Weights of a small transformer language model.
Size: 19 layers, width 512, 4 heads of 128, MLP 2048 GELU, vocabulary 50257, 112M parameters.
Architecture: LayerNorm before each block, learned positions, no biases in attention or MLP, untied embeddings.
MLP neurons of a small language model. Each row is named by its layer, matrix (up: input weights; down: output weights) and neuron, and shows model dimensions 208-303. Each number is 128 + 24 x the weight over its row's rms, rounded and kept within 0 to 255. Numbers have three digits each.
After each neuron's rows, "fires before" lists the tokens most often just after its 100 highest values on Wikipedia text that the model never trained on.

L13.up128:167146119097144159137122088137084138125138194161097171174101153108099107153130112100122108169116133143142155098123131147145141152143183111138192123111147149137117117133083126103138102149136169105138142148156110128191130104110146133106094104128097103117103116140123126138093124156152115091
L13.down128:169131122141075117177123143125125106110132123113142125126160118123190113188092145141153114170133100129107135119148142134106146141166130141124150095129145120134148107156154122108114091120099174145167152108121081091128130103117114086100132133158096153130122160192134125082154121138115114115
fires before: "% | ", "% |", " percent", "%", " million"

L13.up2006:116156138145154173135112123107101144119122160141129151144144114167180168123157161062127153171134103133093114128131099083108151119088158123114145129150109088127146143142120140155144166114106128143136069146143093144126134059123121135163127127145167143096162120110164139117093161125145184124
L13.down2006:113137114150121187129132143098113153140085210105135120109102106143131160081146114146140106168155145154121105108116135053122126162110120145128146145123148110147144127155099120168089127118067109151141129135142128139135120081109119139124100131124144145151158118163178138091073127156144134152
fires before: "}", "}}", "//", "})", "'", "]}"

L13.up654:136110143158163119156107169126106143132156086146124108115116130083108168079164167154170104134165158126115098113126108137132113116104123063120106084117127110120091131115122124165110150149140111135098142132141114146090102105109137125114168141120127097153146142114145153144131143137174144168
L13.down654:107167126107153127129124110112141148082122140114118090131107122149090113139132142170148145172158122139103138137108124123152097176162117114100146105101156132118100134170084114125105135113147112165133126154132155115129129170137136123109097120121115093123161137162126162094102131146164160113
fires before: "0"

L14.up901:108145149109086089159091141105161064123161156141126071140110157144157146127108094122146154083165161117153123126147130108127087106102124177135125104110154168115097144157113082094138141134142160139140127137119128165115149132159095131112099150139090124142102101125129137104160127108135085082
L14.down901:106149116098136081128111143141107126144122144131095171153144116111101121123086135132177120144133114161143135136168123108145167170182113163128157142118108111097138166120154120160168107110119148156118100118126103091126114124167149163141114154156139138119119145109186088133094126111133198169
fires before: "1", "DC", "had", "19"

L13.up202:097111074126070109143137097187127146154119129127103107137094133173134139148121130147108152130090136092117125113130133149138155127120093106129131108149110080098148153113126115092169123148170123085160151129090151149102082130136159112133126146133170126074106136159169161134155146133104097163
L13.down202:126123119095114121154141034188144142145162134088118127136113128156134106124107153140105124156141142111128110154093142130135135095154142143147184092148125120125147133122133093128120185165145113111127112146128115105122172120120104121135112143103105101137115107130128130130101060169116112112
fires before: "\n", "\n\n"

L14.up202:097105139125113141125129094157134158111132151144113108176111129158107174143140100117140159178118122109125126111085115099170133153129162144140171086133167140125109130156107126175152107156126113137101132083143127149119122126146147096121081102162177132130105119090132126128135128121157147082
L14.down202:138134132155086138116152123155134087121143176084132091148143166123114163129153124092093113153088170130153176098100120125136104160182108163142121124152100143104135118100084125151114109145141101151132134084117132145120084104142141105099107171113188127092118134115094146114146147104145100114
fires before: "\n", "\n\n", " "

L13.up17:078108112140132132124131111114093111136124139127119112151125155159131121169125120126117143156112120133119153131136165090079153128108137159129127145098134144130113095079097159111114128123143168155132119162107092102145175115141116172160165102140152173173108082128115105185124140133138069121
L13.down17:145129147139121107147144152154122135127086111107160099123110130128162128122153140104147102120122139101163112127157111106118072149074123100150095151115129154128117113149108106108102099152139126161114134160106089105122131127168151117115112118165131164120112102092125105144134158122125147139
fires before: "\n\n", "1", "34", "35"

L14.up1902:128121097148170134129078174140146134113115179117115122130112141124127171121100108120114078136093157129146120135136162103127106135136164139104157138139139164110097141163109137110107124101115104145149115155111113142122088128154145103134082114137155149175126124126112120142151118110144136105
L14.down1902:129119090126143130098127135141158137126161131145149130142116140081123139106140161073122079168128168121147130151178179132188114170118089110100139121139163106127105141118104107096142116136153133143099137114143127134146077125103125138128109156105092154137120154122102095174123108161158144148
fires before: "8", "20", "10", "4", "34", "14"

L14.up410:127104111108145131180118143083123137137154101132138121140160134134119167107121136131144120131143130136105137114122139088098125150132111149132127117119111125127142127112136157124098133114117164114105137128171143105135134140148128118121115131068088126138103119091118103186088143136126113131
L14.down410:138120118163155145137160174141147175145127059124113128159139096127135123128100108078119122143113144101151097050109153089180116134136140101133121133139110157114106103153116102129157172147155096126095109126108141126124111129120165096197116129174127121108121110120122141126162175153122157148
fires before: " as", " –", " | −", " – backing vocals ("

L13.up30:153160143114122144163110163165098115145135115106089152097113124128130138119096132095092133126126159183125118123157111077116087137140119099104145143144105159139139121145129146128144061159139113191095136116131144163099128173188146077123124168117136146176103124137096141104120112119108150155
L13.down30:155127163099086118146128136125142152155155131114090130127150104100095162117145154128131130087124145141114131077118132089091118119165103121105111134103160096181121157148118102130098140161137142140144098113184137109132107130155145100120106123111135145152091135157100157078092115159152152134
fires before: "–", "-", "′", ".", "',"

L14.up1650:128118166075076116097136103079137178159134132128138106112122115100120030080100133139090137122126132115126123098156171121156185105125101124100125121142115145113131100105112140111135120113105108157119132167106127095104108088114134132115129145124116145128125131108108143110141140151139112125
L14.down1650:126078120100117142142106160135125147106120082081110097106134094167120071132129096132105174136093134134162124169174107158145131126179095092107075103120102157149148091154119134080133151114112133154118077140099157112106140114136180122151126128132099109121128100117125100113134105158155105150
fires before: " in ", "1", "2", ", ", ".", " on "

L14.up1733:122092122129142119143150137126120107127078166087112150100132135108121115099148125141143172129113153200083095137141143093140122131125162106091156109133175108137090099086113106163150119124139131164144132121138130102083158100119104140145176152131133125111088115114113139097124133116135140167
L14.down1733:089149163130139132120135108073125072099111118142111167106122124087102120105167111151121131103125147060121131127099122089134127142145120163118142139115166153128107112128077127152095169136162103104125118148102120113159115141129137136123111158130153103120124098144120134135119183085156121150
fires before: " | ", " |", "\n\n", " (", " |  |", "\n"

L14.up1317:112173149099132070112104103124129063136113103142138138084102108113109095152102136136118148092093081120130101107168146123132139123115147123172116100078109113126117125107158153155110086113154176135130102146101110102143141115145155125153124122094070093094111131122107113138165160111128126115
L14.down1317:122149198078144072124129131123138117136119128161148108089109142148144128139113106151122153107086120177126112128157126133156134127137156118159113109097120040086107108146154164140120066114150172125122123144104124120184142144146156161154124135109094118112133162152124110129136184119127112169
fires before: ")", ").", ");", ") ", "),", ") | "

L13.up827:093090147126159172134151105113156114113127161135179077141143108154154128127124092147100138144148126137173122154094103102125084122109119164140118142105109167125114109158095155126161134156136186155138086132177101150117148107162151125130132074134128160127129109142131155118126129094136129125
L13.down827:167164142114188134126115143105114142141142124083147112095125141108142128098135156079119127140163123099170149129095107140149138113107110142142127079146098098111111097147111146153103126140135174110117127153104113144164121158146138159112086095129081120121138120105155100129131146106140117130
fires before: "3", "4", "03"

L14.up18:151125091113130128097117120094143133151134152128099122143111123121118128082101122156143102157084155175134107135131145102118136104094139170156137147111116158125136120143139135131118138127154132135148143107142128163105125157161147109159118131132129157131170115126104103111172137144087119141
L14.down18:163137116121159157159125146150162106114103091138128173132167169150150100118146191122136112113108140133166161137127149138139151171100138086155122106150060123148117130103148176132118138129098091142081145156134149112128142166136140107109140090115142119137115141144119111126159127104136150125
fires before: "1"

L13.up1343:110097134180107117095098148130122160113122123190152160105154155121108174117095160132118094130165119158130105141151160121092140116153108133124101113152129125125146112128162140125118083157160131110156114158102080132182111147114126133175141127137147149097129157107104099098155128125112105137
L13.down1343:157139175101111120140145170114158107157108085197155084063117158139101145101126146095147101146109143151092132152144138166078118135105156125144092115094148141128104108138128139112193148125144126162122098128110137083101147127151143141107091120170121130124099114154139125136121129122123109132
fires before: "-", "2", "–", "0", "1"

L13.up339:088118131113132101155125156096127107123160150149110089085114104120124141073135136115127122114153126094113114178161153115127156147103086115086095098113182141134146150127148114171102141119119157152135074138132131111155090131152144092107097113120124137100116108099173177117114090076154159169
L13.down339:128102084101084085142135149156104122134108112123138080090150104116073137129127110133094141156124129075116114113140153069117143108132096110083144104089170155140098131135107083138100163087125124155131096133131122133110096115168133122116164113103133138129113128160165158106119112107139157079
fires before: "–"

L14.up637:130100105090135115104169152133167183100133140131143112183127161135167178160112123186138156120122147185114138153115152117152113150106114137118159107103082098119102127205170105145138131122122150106118148098132149134139088109148160113130155132120108119129133114130083087145130121137146040151
L14.down637:127116098113124144161149123138140157143111139083086146159137098140132095097124144157117102167124085145113122174115137117154129114126134145117170115110118106120104130133141159138123108169111121132122148106168110116117112151097110127121147149160124136140096164120137129148096107127111154133
fires before: "1"

L14.up1067:114106097130129153121129150181171125108115095166160131123137117124159136154145135104102106105120150098129118122097121105151139127127092149112170143123121170149113144146140136135131091156105130128127088142155107107155132121175167129141135093140143146122119135142127138106096123127155125158
L14.down1067:130148147140097095104184152095104174110105057094129153125160102118138119135113141103129140174181080151144137116092096114125130124112101107139116098083135111090137093109166170163112150110191133133109117093134124112118103138118144146144134127090152136114109166144131146132158135109129159131
fires before: "5", "6", "4", "35", "13", "36"

L13.up191:132093089146129143134062078128115165114139120102136130154104120142095118140144114155107125139129134084161139139118119146122134148129179127160112139169149127098107131144089105109121120135145146090144107164122104156153171128116115144138126128102163097123085157146096140160117120112125114189
L13.down191:152125101112121107138103124124103129139157140109091111111135166117152128124075159118119127182135143144181092108149131091111100147131103162110119097124120150162103110133098111095128072129157159148101127146129146108125060136135099080139141125137143150104087149121094156172080125188144103148
fires before: "\n", "\n\n"

L13.up140:171147119138131126141119106148125074145143172090172115117083067130101140104162164115137181137119152085121107124089142106096125101102143156103127160110092143112162086098143131160094117131160123108113125142153151102134143084158121150116131124158150151123138123143120131151143151126095057115
L13.down140:125121141152143070128073133114180154161114138139127113105101089126082169133160136120148122133127109123140150106110123112098110125142109166143162143092115122128125085131138128160132105111126120105116142097147151092135144099143077183112091142124147096094135176115137133096099126141168105104
fires before: "0", "1", "2"

L13.up138:115143146114120092135128151078127062151166175132117205119162114128139120141121128096137119175109134197101159146143142109105113141131133121161136092116136137110164127121151096185105084143175126101118117108070130121094107104158114107131093136112128119158128112128138174151127181089120154098
L13.down138:115159115112106136163118163127096140125157123108135139120097085112133125108107170146142131137143157095121128122130129151151133078164133126130140138139146141158121136147097064151133087113160122144124118142147146101087115121150132169145125169135122117105153118161108179108147169133157153153
fires before: "\n", "\n\n", ")"

L13.up1532:085121145161139072154105216165174139141104117121124122145128125093129191108149109129138141123109109132126139106080148127090140109091153137155157115107128112096163111113117169162114138128103093109134171128128142113142118138149092156147153102148178135102185104108122142122141134124140137077
L13.down1532:117124164124131134111105142132138129138162079116101123126144126118128075100146156156146122133163160133128165156124138139107110148121121127135121110130147152166137121163139121166116149112087103147144107124109152175119158130135156124125132173157139128125121110133125122103140153149126174140
fires before: "0", "1", "2"

L14.up1567:121102084110156099119112119097150134109141148127128077135135127147138114120111145083152164140139148154143155172152100106138152120074166102137119148114117141151134141181127152154112158125132163117139140165117162138144133127129100165125136123169153121109137112142097103117106106118171106120
L14.down1567:083130077141103150100145124114155136108178143132113112127107155131087201107141084107135172106149128176136161126142118090122121117088137114092122139119191120120106123103115087105141113096145117132134147129153145076137119108102122116123103183092093121101134152147127143144113140147144079140
fires before: "2"

L14.up760:101135178131106093138160103072108136113133106133108131120094133111127152139152133157119100148133157131107136126115159147099116113126151120100117127136123129165103113080164157125188099116107121171141128102081191140121090116135166150136166113142151137119170103133097119131151145145126076114
L14.down760:149089109152136140131114138100144121142107126062145112100101105132141133147178127139146131130158129177114121168135106124133121136176144149129126109128106152147173147137154129117123144119126113145114143152114126142135158103115134100103081128051098133122106127179194104156121114098108117159
fires before: "1", "2"

L14.up1352:141146157111154150124133129141091106129103179150165129146139155113094125132151148108158104118092138097072120109130089119135145123164081115114154105095140119128151158123090112148095102111148140115144106113096131118139138097144149122163126158139158088119120151126161110121153117081124130133
L14.down1352:097164139118104119119123118113136139163110128132099105103143094160159120147121125123119167132122144105127136114121154129119136119101109071119135106125125121160138118114154094145106142140131111178110140128116128143131147137170135149149150098123084172101154171087093120088146126169152118121
fires before: "-", "1", "2", "3", "0"

L13.up630:129124104134121131131092133161148123170154145143109069169114143143113121126111151138135130102097115123119084101127138121148131116159123158154126129140137156147129140101121118109143130151150189125146162115120145147093144129135163135079155115100121155162118098162158128154130126109138110132
L13.down630:150146129151127116117100135153173123145110130079103166140126161148114128124143136077151107118116145107138134134081111156172134111145168163117151106170107135115112136148060128133097136099138102087080164099084126129094101150143162085118103157124101156134162124126142134138110117107135134132
fires before: "\n", "osen"

L13.up1771:152181148121139098132107081091133085117129111088123135138125123123100163124180119146151128111081109127120126164143123134092136103107165153149153130152118113138135149157125107102117105084086132135166128138122125134123076157103183148179091141123150136185137107148097139136107134182148120154
L13.down1771:113139144121126131127132080136065112127129139118098118144138105109131148122109135139136100134118151156121117120148125149115129134124106141141141134121151092169123177145154155123166112148118161133181115135164138138104148134085101125135108151134145114176101136117144156137113070190142136120
fires before: "1", "0", "2", "-", "."

L14.up1223:130123127150131112133121093097121120134133134157118162099127140135107139149116114126116140143141131084104132153117101116095129133105155148124127118126070108142140099145136183129115137158138165134099111112136102154133067088161133148167148117136094120166168154107159089069117158128090136110
L14.down1223:140169152141134099137119139139125084111138096123127133093105169149135150151122119079073170125133143115103134163126120102115098142144140127170116105158101110112134159128145083124106126188116124099124093145119082122153146102109134152165145156179096131138103125142146121106108160132128162130
fires before: "\n\n", ")"

L13.up1292:081158123153097101123143128141144150109112142138148115125113107128107106136123125133154129160116090112101092142138146137151136133124173155092140154096139162127176133130149138184117117156165114171109161161144098083142174126148170139144134117104131129153137115112169125131136142133086108113
L13.down1292:113180129142099132162114081084143119109132090167107147153133118131139169122127161161114127148107084106167160099131113125138095151145186099126128097129118131105126102107142118122167110129154106142142145117166132155127128121171165118116132129140137144123106138117144082154131090120111154122
fires before: ":", "5", "6", "\n\n", "3"

L14.up1226:186157154087111107107164059111188126101112116106126137139155122116121077133124117145143119169125157160112156123139088153145127135166121091165099151140102163127134124140123118119108096172124137128112154123156131093112122099104195135134171101115129165094162131128094108116146120134109091185
L14.down1226:127062131137114105140094126104142137132149125111151129131084105113118122159077103115166143116098124162109151158158107094121092148139119140103149114078084144073109157122137124144139161143109140167142111119100091123084121102164154091140083172152160128170121157163133116173169112123145088153
fires before: "1"

L14.up405:093091135131127143145130135142125125132129158125122126144150116129112154083122117147144131137153148152153130155112146115150133135130113126101122114147106116131159139161114116172156166156122135111085170141113165139120160093089138070113137104052140119091129140122137157198154151157140113138
L14.down405:085138116090130127169131121126136099143122121142113145169115105124136153137129150091149105110169129150111133131143114078174115121121112161110158147141108159133150087167141162142154187180134127145147129131139124099115127112094109148107192175181120137136126137125130090191148088135132106148
fires before: "\n", " as", " –", " |"

L13.up821:119085133150150164145124086126127126114113132120161115134102152105148129072167158135102153117152158129101150084130133095161120101142127088100156162133164108144128098135108148150118098089143160108100153134131102107112117145174125155085091157163127100112148109115120174113129129096162113174
L13.down821:143115155076138162132151116153131144134132109118120067150135095131142164117130105130143168144148137104136142116086109106160131117107120150137121127120158086143113113174128155130124120114155158107125121130136170092129088152155200135143085107150124098122110155147123135088092117137134100147
fires before: "–", ",", ":"

L13.up768:119107167155115137095116120107115108142141114099123129115117130136130108129157137164131130108175134138102194133124153127122136120094138145158159101120114102102148104127152113104179151101172147170130130165137146153159101167162163128151131158113112125133100146117137119096129130142137096131
L13.down768:122129189136140122121137161131130102150117121113113135109118142144130146120147130148122160145106112161110172106101140173098150142106155104165146138104156137133139106132109166148157149134154134147129112124155100130147141131097144157152171151116140151083103122126103133105099150103158138145
fires before: "2", "1"

L14.up1907:108110149134132143110133139155167114168190142138145120159116140123167138125147107163116116127137115125150131173096130104153072137161154115155151114136131080104098140108115145114114147126119099141142098125115119178160115091109128104128132140123136125109175101141141131139136135110146110084
L14.down1907:126149142111116133166163131094143140136143109147172143159133121155167165137142195150129098084129150158135098143107132158159105105095155139151139125133135117145141124133115109148110127132087119124146110135117130159134087107097109109090131168144165122120161173153132100107143137099152117100
fires before: "4", "024", "34"

L14.up763:100147085129157137143128124153156166130121180123129142153128156123128140091158139119158143150141124137096126132098157113155155107182103169127158106126114125152132154164166147127091130141182114137135108123169156075090181101143186115147123140148090141088117175138149178152117122144129178185
L14.down763:145083139115116121110138085115097126144141130097112128154139123138079133121111125168133163136136134090134108103137120084150140146145138146130167145117095132146126109150121160132103100130106076146175123124131097083097147108132176130106125147150136109114077148130156126082132134154163163133
fires before: " | ", "\n", "-", ")", ".", "c"

L14.up1793:131129137168186109121131141141136131104145076082153140147092098147131142119114097163117137131095169147198130122097139153144135094115119147122146124123167130109142153071139141106125144177107146128136093175132091056178122113148149124104141122109187129135090175121112095131161138097100146155
L14.down1793:170125117139186110144122092092119142103115155110118112120148139152113148151158129107138153142108149088125112131139140118127177137130146066125100112144153192082117163171118129144114099085126129130129140153121134150119090131152112129120104144125151138101140166153087146184110101171129119138
fires before: "\n", "\n\n", "adr"

L13.up1712:137161124108103172162133118151163162156112160136100117141135102131114106104143100110132137153162081119134147136132098154148160161123097154061085172126156094110116111090116138128107113123108112123148112177134164118127158094136140108117144128127081099112091121138125129122130111137113149104
L13.down1712:143124132113100173111156145100129118153119116092112110152122133131117144107169168108139100142119099157100121078123141119130159115162127220125088123131153163103106107103107141149157158117146102104147142129123116184146139167123131125130096102092105142121140161178096119150104125155160123130
fires before: "- G", " | \"", "- The", "-"

L14.up1593:096150122136121159146109109157142128137099161132109139145128066134106106133103114138136136142121146133133076166088122121152114179136169161120141096121131160103173124110166162153168085129143097132136145075179129125144105089129161133136108130137136122139157096113133119107079098172125101090
L14.down1593:166160123183107167159132123162167142156134125122179123120090130127150155140126163090113122160124124111141174077124129139144091179143125155183150108135116138177153120170146124141129092139159118140173107114139097162129147085154116123132113155156143109127104120186144105118077115109133183110
fires before: "\n\n", "\n"

L13.up1003:106127145136176160169140110130130128090121143169110114120121169091105162128120142108105134138150115173063143112115137151143170147136116086146145115170118147115145123120126153138153081140127134113147078136113175139093184160179130094106111155123142120128118147096141131160159108163129141146
L13.down1003:160133089138096156170106107160128045103133197157136107115191085116106164117165122074129143140111123161114160126149154107124148125099121155158130099163148127122120118138138154155101128163163104169146088100077149146123130097147116102131102127134134177146133116152093176171114163137139156060
fires before: "-", "SA", " | ", " | NED", " ", " USA"

L13.up217:147136114109138161145099141098112124102107118142155108148138082140098108134124130157130150121142125162129101128137094129081122189099093114122115172105139133140097097142158127116128149136127130182124142155148126179101160099153114084125103111140132153152128119114141121157125132075130134127
L13.down217:157078112142142122152158132121097142160118102116110150143123095141155108108142139106124128108092147092121100115145104132107145149118126114136119168137147133165123115139093138123122126154165111149146113144133095132134133144119104138109106142122110146117086154111142142143141099137107157152
fires before: " |", " | Work", " | O"

L14.up1982:131120082142070141118103104130117094138107138123110090147114144141114136114144146174119127121108113125151121089097116129096114137104086163152089101123075108106188149106172101123150139126138165126128139107137141122108120096116181120140170123145175149091128124151147118144058180142145111122
L14.down1982:101128084153137097139134156167137133166102156084096106125070146132130122088131097172117126149103137102151095140086095165158126144159080115137086131119075101135158130143138096078130141160148140152116127118160135129097136155134167160127158156132117155097147109170128114143092117143110121212
fires before: " |", "\n", "% |"

L14.up1169:167109153128121105160131140154133104145146139110184073169085152122105139086125168125123113120105114150135072178156124123119179137102165120166144091118130110116128166105115106127108143124179117080132151148107158121120151096131127173135133123135149122132153114130142141158125136146178109187
L14.down1169:139126121140142136103119152121150130105144125094086109165073148110092104127144095126128113120073105123118167152119132104156126119133113118136127125143147106119110100111138131145101151110160115113114171139106099148075140143118121116093092103084133100081146110144212132124113148152110183079
fires before: "0", "1", "2", "4"

L13.up264:157097141095154137101140134117103142092116129138147091168122126109132129131105130111126154150150136086126133125111145107133161125123100142160099117127117152090145068099127094137081087142120155101151146170123143123154105153093131126158128129136136088101126106099119109143094128122128128101
L13.down264:135130111132138170135140092128163119086151129090136122135108128120126170137122119142099113121131102139100131138190105143158125130166171128175139100094124156132078157149143118104121149096118125155084163098142123140149116135132126149139171113125133153167175129149105095137161107140074089132
fires before: "1", "2"

L13.up359:142102102121152152122134114147137090121141133133110105091167119116132126110072137097102110131148163156141144094114147156061099145145097120151157092127112129135170169138123093120137134122149062126115125136148101132119115086134131159123111137141103131133098105079153115121150135116095138155
L13.down359:152130102108144143118092110142089118140125184167086120101124115136133141113093143096156114132120146118120138102147161106119159110107154105122123142148087170100175141137147112132118143085119134143121109166160124141148134122104100114067118131146087116109113103133132154116116114138100132145
fires before: "s", "s.", "s,", "th century", "s ("

L13.up24:131133139105119135104189144118130071129120105173104151114123172109128130118130149118128132098120112109092149138127135094133107116116089192177095164113119110148081136149129145109115147146109077140121148145126120110133120133139136152135100090156141116147110154133101146092140113154106170110
L13.down24:138103144110117164129134099124092088148113121140131122107183145140162168124140117137122098118124142073092167119118119084140114134130090152128116162125102109154131111163127106149147146139107108116114093128110145107116115114132158131136134122155126158142103169176061106099123125149143126090
fires before: "–", " to ", "-", "′", " to"

L13.up1908:119137098132146149118144144144120143139152167124161122160120134128172126136118146127158136128135101093140107148103135123131134116165121147103088154154156128152143132123139154125118140148178132147138107145113150107124132093157126106115112143110119120167108135167108138159081162134193148128
L13.down1908:111119120166118194133107139121181140107115156106173105141123097118089131084152142101122136139080119139135169139131138133135168087126135079107177163118142152137145107132094204131138121189126116181156126110130109118145131134137108091139147139154162174085115081162115121200098092145171152137
fires before: "\n", "\n\n"

L14.up1796:142126124105121151144127154108132159106138071102145115126110078095137137137125154085130093107132093153121094090124143113160112097152103110117107083118116123163070137110105081140119140118127108098150101144162112169165145178051112119139158123095128138100165141115137134130130141141146134114
L14.down1796:122126125091147117150153121134111115099131145151120103115094111118081148072116111100133117148115137127121132129140143109127171162137184139101105131125173174115150155132102134156132124127094123152105135120151119148121134099109155106140146119115109158107122125136138127110102135143159182162
fires before: "3", "4", "2", "1", "0"

L14.up1554:119136140122129128161164122095116115151142162089125143154122114137137133126155135127147115146121105147076124121085127141090127131164113138127146133134087125112109125130141119119129099117126142129129127116103157087150115113127136113132167101087130142099102172126103148152129173125123066146
L14.down1554:146128082116096171111158122080120119114175151075171140131135134102170169130161153145132131141144105125167079132095135174167133126180078149110136125152111092142145119132104100122132082142077099123090119140131139154167137097088148100115154134136139096127084145114164133147122128114124158128
fires before: "\n", " none", " affirmed", " |", "\n\n"

L13.up813:125116121107153139076126140160156087133149160145147135136124136125088104097154089193085167132124119129157124129139155112120156108112134167111126138165150151129127107160168114131106115150154142144130105169109119127148090121141161068158142134146141120114110111157111122117123131174098128106
L13.down813:136168113164132150119143093125131122112146136093111127134103122154128141094122108129111165146147107108133140108093150134084131098139145122124178168124174113127103141104071180143135090118166141114131116103144087083145166164145105107098098115120126168107097094128130134167151158171094121123
fires before: "2", "\n", "3", "6", "\n\n", "7"

L14.up1600:127127117171114135099120140127171123074107122181160135142127136090145138128148107138152156114150130132156159131112149116146121134092109052129156143127140153114117102100117130101141138131125160138137118083169093079173131141168167095096122124132113176102118126121106141152137132106119153111
L14.down1600:114141176151110117117135141107146087155111115173137169088154109179131170136124129157112122147101113128110149113089154129096119156132103128099152115117125112171078124168152112099090131139142129125128143161112149095139145136120163126124106088130091127112124141131145153123143121149112128122
fires before: "5", "10", "11", "9", "3"